Part of a small language model's weights: biases.
MLP neurons of a small language model. Each row is named by its layer, matrix (up: input weights; down: output weights) and neuron, and shows model dimensions 16-111. Each number is 128 + 24 x the weight over its row's rms, rounded and kept within 0 to 255. Numbers have three digits each.
Before each neuron's rows, "fires in" lists the words (lower case) most often at its 100 highest values on Wikipedia text that the model never trained on. A number after a token or word is its count.

fires in: "to" 11, "at" 11, "by" 9, "in" 7, "since" 6, "as" 6
L3.up445:158102113135093129110061180117170139145148122096110131088085147109109147133153138140107150130091117100167170146142153144152120142119119082107134109130136152148124144139147203133099140094117114121205117114131154124161108144090124110130167127119159139136143164113076106151105115082143129099
L3.down445:152125054116084143109127125155144177108148139099079137095142147099169111074132111141142132129172127109120127148136169158133122125147130074095129154123133158188133114108178132126132148122113129118155141160117121150171136130100167129094180118117137144128141162117130127131133119061160194149

fires in: "they" 24, "she" 20, "police" 6, "physical" 5
L3.up390:114167121126123143156134145151093113127102181162132154131160147119158148140126121185153160154086100126116164133155139113141119146128187156088128125107144118191107192169116103146109143116096151124138078125143080131163169144127181122121149132158121114148152112091123144150156124133103091128
L3.down390:104128125123138113070133139119164131133119130110097152150115109127124150143161126147125087120130097085133083160087129115107114131121103138144143124125088123097145107122139159126151126108128136127122199135109142139091165117155096159159130089145147143132151160111104130083103127155133151104

fires in: "by" 23, "from" 17, "at" 11, "later" 8, "personal" 5, "system" 4
L7.up1040:116145108102151130056150082158135144133149117116166087133069136100138081124135111112143103121147119139063122119144122170100108071095130108183101090141104125116118079129160116092127115118137120154150104123113134111133140107097136096134101133140139089127145144130124122146120157171141129126
L7.down1040:096137123161111172161144102087096149113125092120140117087181143102122136086135120137134184118122067111165148139137151038116077141090105161156143174151163140160116163104146125138126125100138149104089126130100159105115174146120122140166157158140131142137125049144131122149155107126156145131

fires in: "the" 28, "took" 11, "had" 10, "gives" 5, "take" 5
L3.up1492:141111115161085154117118122173081106087143145127100120119149166085135113099180102137134164106131132086149145147124123159136138150123129140111119161127135156158150130151151143115116103164135124135210137122110128156090134112117119185163127111128146130120161200109116120094113131082100179079
L3.down1492:103138136144155145130135127105071141094147132149128155114158117143134109113137191117119142095126102182109104114111161135114111123139164130103114146185091141134098130142126100097148108133104139134117137082118118077143126129155150064143125167125132123083106152205148104119128141160139080137

fires in: "to" 12, "article" 9, "following" 8, "file" 7, "given" 7, "candidate" 7
L3.up1372:103102125152139129118152091129147107172120104156141122136157205108109132112151124130140093138139137157116160162170142169089133082133119103135142122130113126114123151107137085139116100151135120096092107120120151119119109154159129072124168111103166120141128168111124110089111151137099147121
L3.down1372:164058105168116145095125121136093123140122132148146147132146168167127109135133141135122144140115127165121095182076114163172144115141109111079138156140092082080126100120133105116104128148139097111129106127132136128140158133121123103181165130141134158161139129163129150156100104087129139134

fires in: "as" 44, "now" 6, "the" 4, "following" 4
L8.up985:158160113152141164144119111201144141129143121164143150119181151170133136145131140127113148139143126188164133146162121115110138157090170164158155161140138153167152123139139126147129180151166119143137122117204176126160132101155149152148163120177159138135134136094134134140157120156102174130
L8.down985:127144079113118103125155185093174099136163142067154123148151147096115136182127088109168121120160116094132117098139142121125176142161138124092142113138152152137132134123123094123076131098094118162123124178087152114116134139155127116125126130124088136161093118192163151131110135100168085120

fires in: "to" 18, "not" 10, "who" 9, "cannot" 5, "began" 4, "years" 4
L8.up1162:128104104111127115105111116085113144089151114094130148088121101087122134120133114102153104118091107089100097103117102088083137111124156123121115120076147112106122162126091121145100117099123080127104113134120156104125083105123124082142098125103117105089120146086140110111124136145124112108
L8.down1162:122124147132106124119144160139137161138146122136154120140135136112119109132110131116119139115144143098158101091149123142097129090136120121111122111104132114105094094108156076079114129138095148127112097145132103165129139149109156134082167147110080145145098083163130112086137117110110128118

fires in: "to" 71, "not" 4
L8.up1460:167109102182097147118087130153109107116121146152137142139113127110125108119142142123100149129124124131142140175111115111153135098137124109124132127155153111152066116139132127172111135143138093103117131173110140146114123126159156122147132127056111105117106141132146092135083139109080118144
L8.down1460:130085122078138128099114138174118160154123135137102130122136139052102154093170121136140171165107178115134154128146104138115142087171123124140111102088139140141137125131159101164123074118155120130133140105096109115115080157140135128128093106108119127128103150167120135131144130080130113138